From a checkpoint of a small transformer trained on Wikipedia.
Size: 6 heads of 64 (3 for keys and values), vocabulary 1917.
Architecture: rotary positions, no biases in attention or MLP.
Training: a variant of Adam for these matrices, 7630 steps.
MLP neurons of a small language model. Each row is named by its layer, matrix (gate and up: input weights) and neuron, and shows model dimensions 80-207. Each number is 500 + 50 x the weight over its row's rms, rounded and kept within 0 to 999. Numbers have three digits each. A neuron's up and down rows have the sign that makes its largest values positive.
Before each neuron's rows, "fires on" lists the tokens most often at its 100 highest values on Wikipedia text that the model never trained on; "fires after" lists the tokens most often just before its 100 highest values on Wikipedia text that the model never trained on.

fires on: "ight", "el", "it", "le", "ay"
fires after: " l", "r", " ro", " r", "ac"
L2.gate57:510476565457540562539480552612516518551515518478531477388496438523540447473410491349486478554433448540469547417596557510557405567449500467597351559477414486532604488512456446461523514553483508557504561422498598463485489491593578555387518602473465508505496490464500548475479537547517421444502530561469528494556469541593498517531512557486504467533487514543497497501562429508514531534521
L2.up57:446510396502526554539526561447528472516545445391532549541429338552522542511486466494482596486551467472404489560479510479402470444474620452512493556462449423528485450468455402495489556545569440527544513440524532551540364401467453556421502462499484549523457541473604438437430518506549499557595486552619498510529530503540431598532548481494527601505510536532591468471553461463494631427605

fires on: "201", ".", " ", "200"
fires after: " ", " |", ";", " (", "–"
L12.gate485:592446519489347500401387501566465471499489478480527519476535503529478528394446519482529434568544589510537491504414487565537454522495466462472494445481474574557526545506502448452518511510414582520373483512465501461490444510531498450534504546480570527448430459490439550470537497444442500571552472562470477482525556411587589517647471600502505467506419542491497393491435536404541555514480
L12.up485:460616550511491488412479528532536542486502514454517552548513506547617440440418448427419555439504519530503496444508559623497468476428462560499500454486582436483393443512484543411492417515453591473521504466572499449501520567550444510556478514431511554505520532515440446441442590498493520514556603614456481562477439422512526481534589526514498585545531486485545521499485528426528504490487

fires on: "202", "201", "res", "200", "ric"
fires after: " ", " p", " P"
L2.gate381:412559482563398481620460522517468503523514503553471510536517502503535487487574446451432423498488563399538464465477590446441573465553567517580545431460556477493561482530489506490471439542515518362501568529511560464530610496570459465494465546506538512460529574415525520493475561418452542539582525496574570436513525450595533521537419579431481461445444529525532535553520513524405486589495
L2.up381:439542512513486495559465486537517486491525540578563565519554531530524462497421337429516437445476443423490397473523613426422497508577542449515536529526482499582612478583578471549472419519499498424556573528523467494523554511572428472515475555435550557503554466429540534514388485515369567513504574494593525482503514436525553582565441555520385495561443378463532404538483464553529585462478

fires on: "ch", "ff", "ond", "ud", "ain"
fires after: " A", " a", " cont", " O"
L9.gate625:587424525503439511483527495470602402451539465549533423497506440476497561508454475376437501421523482471516478491546432522436527530538492423557462470419522541455506618509493552458524503511597479417472502391424541531452427510499547550632569485504460397496524513433481560468510537574446519469472530475442480567515504460542507571505532523481589534600460527532463442501524518512471458402511
L9.up625:504454559596412585441555493500560455477492601503520492495524521553451446552473504454586487492540551577517474465452468578421534517541543467546541510483442516621497520476488459467504504476497609515418493440543595454570436538486542418516527585479474576592524539498444512471530501488446562471490515535528509422501564465472512510478452527510509505502475529459518464486458571583508525548427

fires on: "he", "ess", "il", "augh", "um"
fires after: " c", " d", " l", " h", " p", " ch"
L2.gate122:443439539556492512525461612520499438539537554532513438348531591448527415552511565498483500543520476399438507509579508586461492542510515474514494481494520503510506536515554429549532510584473489495544535513531431540528506516434492471579446527475509527641466487521436467480575562493477435454574517469558444446545538589532445487544550427441585468434523570513525505555427483525492505472548
L2.up122:439580502371428407509405474481485565581580372553453433483520551554561537450542549574497450448496489508536460494468548501483529627456494505557415510570474529519558487446543458459502546481498454538556500589517510564387478555573501435481504513495528456540490516500444400555510468535474497444464533451591453551536546485524460522461509424563448557503534555522549405520487529527522412535419

fires on: " \"", "\""
fires after: " |", ".", " -", "\n", "al", "-"
L5.gate173:494375526545541467528521559449438534553486486505477480449495497538470581512494464511451555441549408560432525482449513477525485467437444508520510456566432530552518559487477470522440448443483477390467557523484576412568522558436430452477488481563550435455565410427564481551487455473523531478513451458494557437552501475513536454505346514482556510451519463497474526497478555518474521534447
L5.up173:487457557432555566405521508528490500560509451463499471531520414459572525469539447606467462485568453526537511545410565508511533403450544445625525534487540459494545502487581541468574521524466571575466546505553489354487595519552535446523497475518573433516490519434510493436561509497444440465564451474506445500492493490554576350508483485476454442557478534402465453565409527451472414472465

fires on: "7", "9", "or", "ot", "8", "11"
fires after: " ", " D", " T", " (", "8"
L5.gate534:444536354552523508502470493511531535377485367500460574447459403458495648505502504524518544436471462448520464462506438551453539513475597465521487570602544544464542501468451437420416469520452534492426605513541552478442495475554503468432622427602482514548471456463505535540519500452514496532552480497535493518583464442433505454490538462605478556474503571484508477489554517518456500521521
L5.up534:428510466492592526445547490531392529491471438476510549533561453453506595532478546503546529495468468543479486472497459513533578452504543490473440453534511459527521455442503479491472509540499561565512563485439463489414468505590504469452576452539486476582458593458420494573551488452521477418574434459441456561525467407397538509508566455583484522512565581403509536579545515449411569510520

fires on: "202", "–", "201", "ations", "ist"
fires after: " ", "–", "\n", "D"
L6.gate136:470520454449523527462527617631452434557507523433495550553452518536487528474535506453451497434497533443530530439448429534471403502461502503438495569470521507502533547535516454635395421597509472419523445484470620450493459500473505505533500473443538560456489454455398478474437575499493475471476465538482539490527553466450557524570493544490593491425497501555531514475452455580475518560525
L6.up136:443507506494597508535537563579345450489588488524430515536519604582491423406544384507455509484626545516527444458430557404470427488521472523474510522513530381502550475548473526583529568552522521570498463512466517526458473467339470507436496471500547469465514450470489446407466487521405452468499431424488529451505519430574503554459530600448545440426551529543447513516515445596493530593570

fires on: "200", "198", "195", "193", "0", "190"
fires after: " ", "18", "17", " ("
L12.gate224:446551407534515503546501431407502560478491518577452567544441411575533537613491559487506499541616561423549546498496401545504505449554522448525497509504503598498478430478499483532469496482423538518462571561461432524512504423496556501477535437489441538445521554588523545447558511538443562572445535445569524525482566490452535505568542505576490483511419547477514544551525456459529565591529
L12.up224:543435477446560449439584542459511408452507475434516550518416571526487448446469498493485428454491545625473594549578526483510511455601532479433402472537408458507504569566509494558496467543425410508437504528487454538536581575530528454540525435533623503546607451466497490508541428504500522548469485484448500506558495517415489516487479558526618455504496479416527545545547434493561454425463

fires on: "ark", "ort", "-", "al", "|", " His"
fires after: " D", "\n", " |\n", " J", "."
L6.gate10:542602444505468456470455512519501565505515449520503397497541457567526524554535498532499513560428514457464444596471527447474394432491485450529472425468540530514541475472565586461438555540413476532534474517422541444493544588571574498463460473578523490526557518409494419534485624390486424607467444452525458534555512406491548498494482501425495555503537403534458425493550545546503529529402
L6.up10:530417467431550389468343570509569516456514458435345540416556515517522457550515562454412488436424491455415521522411432508507557550521509524486536429531546440594485598517472498507426590486498437535445462441470545476482520450399501496565509466476495509540451548489525505495565522550532524495542395529483500496514494439499509435435507481486544520493456480505480414565516454514503535524389

fires on: "eb", "b", "ab", "w", "ub", "rib"
fires after: "as", " t", " W", " w", " M", " com"
L2.gate37:566417481575511556448409517591476433505447487484467538541455444534511508542487526466458464457508501445516489531466439550526487503496500436458457444456546559529537517449462447530542526505523533450589557606484539492453433511429454529492576504476559539585413480507381518443525419495473484510457507564444461591556514453414529499486497519503515588541543643503484460480392481398524438610462
L2.up37:510577481484495465527416427514533510418553422460537476471546481366535490490585461494508507496498598519433516444421457488555529485495517549470507419507456503549564504411475517560417370440526523535471533527546567424562516433491524490469416604464437457505469514495482493419497588535494461425583470448436469460577486479566527449483552564491510465391505428417480590507468452555488477516463

fires on: "7", "6", "r", "9", "8", "ent"
fires after: " ", "iam", "el", "ib"
L5.gate101:494496509553487470532522510530517502539463411526607500503540477516545451455548474508548520440573550420460591461573436495502451427512531474442488416565486468495492439492416458473406482527496457413485436520435529561534497463485451491483553505588482509508535455412472548507520557432539524497529512493393488490412579438475524499514514480537465530459529495464449448496503536456432465499534
L5.up101:573480535496454481508571537545499520495607459510445435517547526605455520466506560569497518480509420447491496484511542537493500533470524443471431524581436480560406562458468558475427551543525583544562532477403471543469526523595489466457455472600434545439567426474556479471485553480497518425524558404427476503512533551484450534464531401512496522435550479443558496566526508443425440487508

fires on: "er", "um", " o"
fires after: " B", " S", " d", " c", " t", " D"
L2.gate628:472486449472438492539573549420412520534450440502543560413505510487536567516383485477392528511521495532456535458455460339486512490564552506526472486465538531444490410481536538458479530453548446495460529410575572474549582446600575481482526475585497410544453550396465592634496427486508493549544488540481419469576473452529512467516448462461466528527522457601437505470480503483483535493435
L2.up628:489482474547431454518493459512465507398498430520538492536446463512478540500468397477525403414525472488488473476444587487587441484498618414528508526428467516483489517464498542478540442566486518463495601521522537395436506488533525532411443616514414385558487464516433467448483509503382644468596470516567444491446467464554512536487523566518531508491454543428466465636561472444541454574494

fires on: "16", "12", "6", "13", "9"
fires after: " ", " e", " se", " Jun"
L5.gate672:505478523559378490498465511597519570558501438454554461564531535543548471502480605484487444426537530454421552389484615482454441466472579506432473506404374559513481522450509536445441411554412566502487480486481555480512315430534476492482593528455460515483432487440473524502543509528432516492445525474438445495339529485421495449573533381507509482460536465461443557465479510478521490478471
L5.up672:545474547428526499477432552492564588518519396439527485524504487452610610540529502534492523463470487479531496553527411478408473558502518437498500616479539480590450482426521437488487472536490553389494511426503550500492474553588560548443504440470490539488430520630469537557461401477494494549426507455503453408574574441551483498478487490425467444414441550544518508532492449445511493568473

fires on: "201", "202", "200", "199", "198", "196"
fires after: " ", "–", " p"
L12.gate310:530618545587490487472550550480496523528400478538470528421508410579498508448495382492491518491583413536431440524468466514566466535558474437437487565475413460476559422531575455503392460525506591473497437579522517586576497435430496488553454459548581557402478533436478523545463487448532554537396527511470500422416495407466475472499421456532464525553496471512467395435478531426547523518468
L12.up310:444521587433465557609540488517527468435524537541533471488457531543524470583553457444537570518408497516520518518542440483553491549501509538521425558486444569443518554510494405531489524554439525502496486513490456458532532553474497447499525496569557525426472459455520428426496416501532553493523524539452467523582474453597441448462398472535525618520524539506579485539515630489437472557509

fires on: "8", "9", "7", "0", "90", "6"
fires after: " ", "8", "6", "7", "10", "2"
L6.gate667:424470474451487504569462571510471578430559513564513519483475409548558605553610535576469447510474452429436489508480499591431478514489508438508585507507425498559492491370416426518464515427465541542495538515569500571470512471467479424601450469484481488457469474557496592505494545493553414510402488510499534564495500399469487414429501484522463486436494493445430622534601486419468502423532
L6.up667:514494447500459534465505522525490483488378444494533420456529491520626564478500496413502576444479546543530581465464502538511432528553466605424468593539580570575492548516495517465528451561368438486463491450507463554444526487540426462460465439519498473574507516400477501543508383437538473551564511470521522450435407448548518512525503536518526469438504520529507644465471496534565596523500

fires on: "ra", "ind", "ere"
fires after: " I", " A", " P", " C", " H", " Is"
L2.gate85:473513479481461344516607485545496476462442445505464583446450457534565431439452445493522573584509478524553470514520576555500545528493530484496569438508427618534561624441524548474511473508450466485495474559483460434508490534464522509517511536538450612491568567493545474485509612464508432586483543463405466491505447488530477503527410461448537584574504486554469505535530526531552546570487
L2.up85:465488493547456538512571541436486499539518534489505462593531450598471563510556506474537443410533444543596540454469463440508467421529472546544440512524517474444447503461574507453454548523546499519505420422537506518587633477540489545489486580513536564501507420424480504507451494611569533440525549425537509535586471446496533413499425449409541517388519472542571508545479492602424522475457

fires on: "201", "202", "198", "199", "200"
fires after: " ", ".\n\n", "\n"
L7.gate80:455473575500534497482461591510479476577514496528470478481511471589451531463479511460533521510632478462611489541421482444444398445574513560470459482486399494473458538494454417526416418615462565417492510494539513514543459498485406383475487443459557486408411424505430514539578565494451453531460546550539521535488506429530577386503518481566475557496482517575537571495520455538538370456446
L7.up80:512522533441454557573502399508512564473519557409481591521520453485547546490656562550395428452504520489436550417506576567555536544547434528542446501549503500470608459548498474567463500513519453499509452561440480373503506552487482561470540524500560509411536459441596453477430491506525477457571420488546472474471484436498495477477507477561429568518406430512463528494621439454457438626482

fires on: "ott", "ot", "ong", "ent", "in", "ant"
fires after: " T", " g", " Sc", " t", "T", " k"
L2.gate294:462499461504564490458533524513482575509443559472431607434491602485428567553543438442413527492534510424483522531412437537537543535424525566513455521444573536518549453452418426429525439577487488503532455486545430484512484514461588528567514430446558496523525570535403559540439499408478462560464534487446506506576524354465467465393455479469447547491520570529541435427581518378486470506444
L2.up294:541477535600617488461490490462545468519478403491522490445525555587399535461463473458480574484507548474588452464439464502498539470500551503481597528430504618545530468565517589538528478503434558393526364511474493479469467520526555515512602365551580487458481456449537525511487554490534489531442555458498528575529464502529503535529551552471362482529479509483508534422496517538474609485503

fires on: "3", "2", "4", "5", "1"
fires after: " ", ",", ".", " ."
L12.gate435:540477491509424522539417472420552552537478498478466523432527456433447487457534461640426568471450492586481376512496555510567579577532513554491464373477475477508476464485438507404459619465530553494499522473450530537474412389507555610515541500552483488502494418521504554436586542445588467576574475478492461420444515560462452539560554516527486544473559524528483472521585482517496513416508
L12.up435:484483480529535504581475510524543504452457485421553461413458490447458500495484549583531423543491536544452578596482487446523619567471590513591480521462501416563571579522446459477514532516469505534504453509484495480545502378462574552513518440528508434439462513514556467535542576429432439469625556528592543476467536471473503543574526454462538493540488479486552430548541451454429480512459

fires on: "ord", "th", "ind", "ood", "hen", "ain"
fires after: " C", "h", "C", " J", "rit", "c"
L2.gate4:484493497499493454496547535455491441519406475453477458440513516479463582456581528516530442515493518467437473424548531528434475465516497509463482372459468508455571577541489534561489543455506496447508505497524628448556519516511566510545523391558502503547532476509518478486386437453521486518522424558567545481576557508501446596523457469461504444496487537537509509513450507532514507461501
L2.up4:528452444600543459564505439533501406463523515594437477433604500616502472477510551537602462591557566476492488454526522495529516524442401554502488470467405588560469520577464469538492441551545463590484508545523496477538473519428526528519504532531457525412555521534601468467524441453449496454495473519464549524529470490465405482493495522494479429486579490501529512538471529474473582416487

fires on: "al", "l", "_{", "h", "ol", "ro"
fires after: " O", " S", "O", " R", " s", " N"
L10.gate71:519492481491440473432490478518466469527560482414540554498482430563576403517440440522477557585505389462430480440506542513495496458516579529543491509465471589475583623637510484481397475433497477465511507540540537464507499499484528484587472413472454548539530474459502475556543551544487508544471559449464542444549538502467583490599515545517622524563520548494525545540547497466444551553459
L10.up71:529537534482432600444477495481582544431457460511562443393520500459445475485460498499463505482593521471411511566523504509607500488469515535614509484497459642469524441496558472419469549581523501546530443512485519445416450518583570476557565486467509497492516490558475473488468476481592595573528462547485450499473442544440497546518498433430468530457498454549577398425577518539478523383513

fires on: " New", "ew", "ort", "ood", "orth"
fires after: " N", "N", " G", " in", ",", "n"
L2.gate303:579436488502517491556495536494486486407409505498495502530441488499471458497517478478433423442535513463498577481435445424481463457459524528474530465503564562510585431374520559617571470470533542553504537429522446454502521570503545555498556557575536448531479507447455549488525541479595481522501567522388484552499433498439563489565405490470460484604530506513609512472491506563574535462453
L2.up303:510495465501469518534465608409479508463410463451488477514563456431491592448548574476428514487533471486462466513417561498490459378495514573529407442424527470538500437536475543497468558501441597490540554429570477530530519508462556545570494491537566516491498579436439475362515430449510501558508532524468474536561473442375454362467438539420383474562486495556579598548504496494507526527516

fires on: "|"
fires after: "\n", " |\n", "===\n\n", "\n\n", ".\n\n", "==\n\n"
L7.gate648:431553508497393496442471577549576522537464461545536492465471519607531517397512563486475435512407507546463488561434478556533477405554474494545439501516555494418465517495451514457460655553487543590437531602522641517440408525534582594506476441571502517491469418449495487450489483415534436502490526431498437462506433436503543440480458522523494552476489523582533634416526456519495572521582
L7.up648:470519527464549493508540425472503410521497516480429513512470497533428537571390596468478537515536490489564535472533455447516493513543378491599599549414497536466569488536521570478456502543545489478493496493530467486445534513506496478464579459465497467510496466510480453568557500574459505479525457456477528455466492457520533422427575504473513543553573409516460423472550563480451469470529

fires on: " ", "as", "ed", "enn", "ask", " remain"
fires after: " |", ";", " b", " K", "ist", "n"
L9.gate252:619447525586498465513465437567483437594406570557445561475502509473432535528458562520474510444445509478552496357442539527490466502526592519518523460534478529512522548506556494470448462518447471546457549550479550502490463516432434530575563541500564486396492500527479479599533608443446490529506454485451505520426571530520557538607523381514527475488499570524497529443500538463524495505627
L9.up252:492449432481498500430451511506493483523496463428484495423499500441519517382520488442392496512461638481480506438361541511475458472524601439510559583503525486522582604449528469514498489476612546614473566539489541530484580565407508646488505464456484414457452469451495485443581556365458470501476456432480449474494512456492496480507499461523448487533508478462608423473509520445660533506517

fires on: " ", "4", " |", "1", " •"
fires after: "\n", ")\n", "-", " |", "°", "3"
L8.gate229:458486521434510472538381425424632504504546411545442499371497544523488472389490508529461453456451486515452484475473543375491511510503468417528540473434580490472591522462478408524508493504438494535506502582506558501393418484463533474499448556537562419496445435449566496469469502508474444539524512531427522528501526490438562461495470498474446533476463459532556548481567490449401467418447
L8.up229:451533597476528482486438418499627484471547484468501511419427606482433411430504502573444495534472493635527566475420546436580554486525496423494432423524483501423574574427543545533509512421536466575493530469408488525378535491496546473567485533449540494443504405454625519535514494481499531485515476546458504487532497529498480412499450495444489456484544532431477528504519470406448444495471

fires on: "ri", "le", "ou", "or", "ac"
fires after: " comp", "c", " L", " re", "r", " B"
L9.gate246:503496521428451553443467533504402579449560480553504513482539509591496546429539469559427505507508406585461528531540455523494467417543482505574512596492495517486476552526489514496436602494488470612563560494491481526437500438425533486527550505506458620496523417549457511484507552579472437391471438367442610469560565546434478611537477573434511484524466531446539535457537443589483458486488
L9.up246:448478527537478580566476545385528451554557511556461519501479534546527549438399521496483467447549505453483369453587570468426519537486558523491561459435458521498512486494463506479466525422481603511447554518531520534539568536555494508459560517532490527533615586510501500506595547480522512483420498550375527487508485606499497520501620436488533472523561484518571525511489557497448393567550

fires on: "eb", "born", " old", "ig", "am", " ad"
fires after: "as", " (", " w", " W", "w", " b"
L5.gate425:476508529450437547558457576540477479493394513499502511514551526422531549473525407498423563465529455512505537423450458520531499579467536491524400470447468551520532522521445510502484460469510568478498527449530605503515549496484633435469482521485423515476559519427419449515486406457635571498502491560528551567597510543505477491493526541638518540537490495520411469443472528486483426491523
L5.up425:472494535398478542478496536550568488527511464518615479466430519473491568534554543486545500461551554488460464499509425428521510404459566517399531433433560477400504504421406515518464488412583555428561488451524553389535522595497480640496541524479479551435443502511504491488453533444572471418493435490452501603461500541421484578419495544519466473393462518556497503516496479485562558543588

fires on: "on", "ort", "ons", "um", "ass", " dist"
fires after: " N", " n", "N", "n", " Cl"
L2.gate412:575555449465510570493557555434439563414507571493574482526421475517451506542523548466448489488474614538525474502472541520618498579443520494539493505562534600361466552487575491549439525449490457576525489520493573447532517574435581486446518505440505486467494438389493508515417461514473435553543566526452537558469552426502522455448481489570625521490520594501520486549562475507530442492474
L2.up412:615463611549528538460464548434538454437479491529454499504484453479481561577557494506510457462501483582446495498480504427458534391474452503596400503422557404463607465467382459514499500511487579512470559465473576548524475458503460583568524539568501480456483463487439485525508416464585462489461452488444430502529538478499467433543488415477558527490560471480480453424488528435405467498443

fires on: "ay", " took", "ett", "et", "ath"
fires after: " s", " S", " B", "b", " t"
L2.gate696:487524530494509494492501522538501479561470381518479490433430461444454471504451482510580527507412502487528444494506543557573444557501481478495399560463572476614524533544483507525510515435654499482450489505577540543567543543520559523502566524493529485564420451533480503560509458481531514563556434607545373533495530366556447574538532483454418502517407543533543432493532497546489417425500
L2.up696:421465462515441440531509461541452459550523530558508591496458542533419473534437424618544495421466559515486476522414491525465539443460584446475553449502573576485520589427553498484475483458553522545479498484425580417559467478628390467449533524497485481546570445515549604491498489531394508513406507488472458509475474550487533472538479494530496502488531518454521463546530369510504457500493

fires on: "on", "ra", "ob", "ad"
fires after: "st", " d", " D", "l", "d", " ed"
L2.gate14:476458518524531508492544480463501514444458480549521414556565479509460555592605665473515519535502488519552444443448528478538476527479505544613427478470576515547470490450551505515461417502442458523559468462476524482447531466429559544480516468450471478453551544517465550514463517481517432506499470473586540376504490428418504527477596506442483554468446505502501572497494536595509485642499
L2.up14:589561493577498448485490377383500432515483491440492479453535488581420439576498550416578511537525536496519458444492526416566446561578576540490488452385488527576418596500469531494486461505464513477505523511452504483512518523450588554442504514537447450433527470606512424530437413503447470540435524459503562449404477515485391533571491499386521556465477469492485513468519557577495439562487

fires on: "y", "her", "es", "ie", "ol"
fires after: "n", "c", "enn", " C", " h", "h"
L2.gate671:576477590486547564471489517375489432467543520487471546487519540434529450492441557482490456449471547556458552525515539574437415413518512506499493390468476489523558605525428412408474536459527521529447547437491639482503410511470522499541514538489526524414442489520546580580479419480583504519421538571420457542552543565529492470490377468496557510386538454485563564411449517524454490541472
L2.up671:597487457425435443547600456529555402514448522579617481507542531405431518446527423539499523580479575506599542442585586539542408477428540499470474431500540462509494526473542514517452517480487492493540518430475494447509444515466502546465506542532401383496442481543463497443460408538460484523510499456520424449553561476495553462487484526505503539535563469481407448532511485407477469494416

fires on: "ay", "it", "ok", "ial", "le", "ell"
fires after: " R", "w", "r", " w", " Wh", " Gr"
L2.gate362:509473521441476601443550540546520507515477547500511519463496488561483502587522527367402392555521496527512402449564459548540458527518496481483484530516473499446598474496497497520540536499519472468473478403554450576506495546495566551518569537511512547528499583452493582544585482494582496502441547511521605492550543456432609390498492555467579526535466422561491487473512443476400471509427
L2.up362:508503464571477514500435449482527387465543475494458429542588567525511499428507414458334531484528455470485477575554624455544446501461569472408532534505500491474561505617496482529525564579386495473560503458483466496562502534502570551451482538496497467535545463446574529500565403531529529533501467470555492504415513492505466513559493493450466553529502438362567453520415500400499521481517

fires on: "201", "202", " April", "199", "200", "ide"
fires after: " ", "In"
L2.gate553:532522429539488532569515612476509489536542444442503548429533420448541544534533494561462455611479476440473507530499536485605540536542508530612511561472525508467443474533466481407383494483464568457396544438511516471446511420504538492538554567507567505397560572403475511513408479549520542503528579478560485383470541529506478522502513563543579571496463537591436555478501492503529430479511
L2.up553:430561466575535462367549541526480448391453488466482590504523513504494474482499515435509426521544548482523471434455549564436489435440495426531511441441454542480484465508558483532531372527521476599473543480532479418448536509442488457452526505491562535433525402523577608567443463496463486542550486414521636526494480441537441611429474526457492545604492493536511462434451475425527514532488

fires on: "197", "195", "194", "193", "1", "187"
fires after: " ", " (", "18", "17"
L6.gate104:455488515483506452450481521458457484502550453442434595373442424457524499581494499541497485536578462404600442469505504567554461478536558578484502559446415505570492504456540481465510527520400552542522483456484474537423496514528522504511484435477454461371562481438468536505537460389518438567385528503475527497378517400498435541543547534503479535470426459441473489519536494509521539455477
L6.up104:558503552553561526458487495549496566557511491509556534514407492516574389442558467443439468521505454475551423534497401455483462479608509582557464544476451483486485544491501482514448509454454484447557470501522458646556473525587566512480542528469597487541505497508542583528501499515492587451490473520455345532516519475512548548531537506464578506396482589558419511464474368478432463540471

fires on: "es", "ir", "my", "ers", "ec", "eg"
fires after: " V", "v", "R", " Ar", " W"
L2.gate94:517468509564442489498542463566518458512448510557500550460532469447461445498502383483594539611495483496470484596462499444558464523564500439572600535488525512438523498568478448445595369554539430468489451422420530582489461487481477443495429497473449487631502469489456506562518592422529476441526485461569491514513625505594513518549453461510552549477507555435444545467527463531521417453605
L2.up94:439501466535474385477527517490484451431524571501522551461548548528420446619372534532575499478479467426507471489455431528518465528528544499497525528448401541541428574532534433540560493538482481502447467533548534435574497441628463485454478522480532514552561576441467525415532569562541439595567460573499504566493504596485558517559614468496570444463545414496503527465462612538516508461539

fires on: "ide", "on", "port", "3", "ran", "ant"
fires after: " comm", ",", " im", " ", " gr"
L2.gate322:550618476473526563619389498528567519440499513452537549526592534468460536465517490508577511543430561525443551551559527495514494552552598493516578514468477559460532493465517454464473510498531564450627591492475546519583449490529527381607535539498531474436509470502509473535578497444516459531522474463457543443469559465470505547561559535494416363467534574540380551474477498504458547479534
L2.up322:519521552472540513524472571592586543444487543452539550509454441431556544432440488550572471535485495526481584552521543434574439550525435556561515614505490507464547445486477510504512589501604485486535470417461543522536543442549537432557566482543505518472462513463486462412569543550477470506517471473521483475473593514534553487466673550433444429480509505422410465476471511501417438531580

fires on: "ines", "om", "ai", "ue", "ard", "ip"
fires after: " T", "il", " Ch", "ong", "ot"
L2.gate616:392565482514543524503508543552438519542565424534549530523529473488502468485571435491576433453509531440650549460483532489474559559548479520467521493561444528458552397496503474502493478575502563511520540505563550530599484459469527489441468515443551470379499500510550451502545507553481529494423572550581469485557521419480478461488472450537375537474522496557534421490457523488557468552592
L2.up616:457436557504519578562544527667541516581463507516552489489378424495543421549526449461545494476548444550564441505472462546514566478575462477562615588543453513541554492539512567494532470592507445469403545498559466490425521526402472416562647528450475534422584522469479548580533504562509521483366555457484534464470478497486455462449446635524373527521454508524548507491576488494456518478561

fires on: "et", "und", "201", " December", "for", "m"
fires after: " ", " (", " V"
L2.gate289:567514416503478414576531565575510526475527417509509509493568520472451447467494588537513390539501484511510488470549461565516548561536486544503493507482420472555491489515572500472537485613403537568478491536471537370515566454482465445520509527501585445473414517379459633516482587494513535461545550514546507467560492385506616463538533499457551522600482543490546551556431491516473435584440
L2.up289:448591550566452491480520560532407482424452494456524521421447536534423517470477533519464525538499518508588509435506525496478449546508621432438518458470454509537423533551557561502496435638420469452426526562489489466536539504529511477487596460552570584470586587410492487628445543559457381540508563470489595470574434568480512479547449549480560517576509516484504476560571457521574482580570

fires on: "–", "onom", "N", "ording", "-", "uthor"
fires after: "P", "cc", "ec", "1", "2", "|"
L7.gate286:490487478510506635541467432503398484547499482445511515578553594561412480533492505477557484467542526460479551454457469501441522432547404483573563496531504409411511567548458553484547516562564509428389549560504470550469479559472502497447410449534473484518485384532510493422401593505456442534537524603521546410424489522521487475471428419565531520477510533500563485577485526509541589441525
L7.up286:530470471514532481488471605525468562480478452519496533527529379537518591463455490397505519490453515523482471580404450381500477486514479515508537526410621528541501505573422414530463447509503519509515579553439404455387446466515498543529474407487471402538483552480437405503493480532557442537558549537453490536510508458521490508404536553601508489485526423560461498535533417514424452493506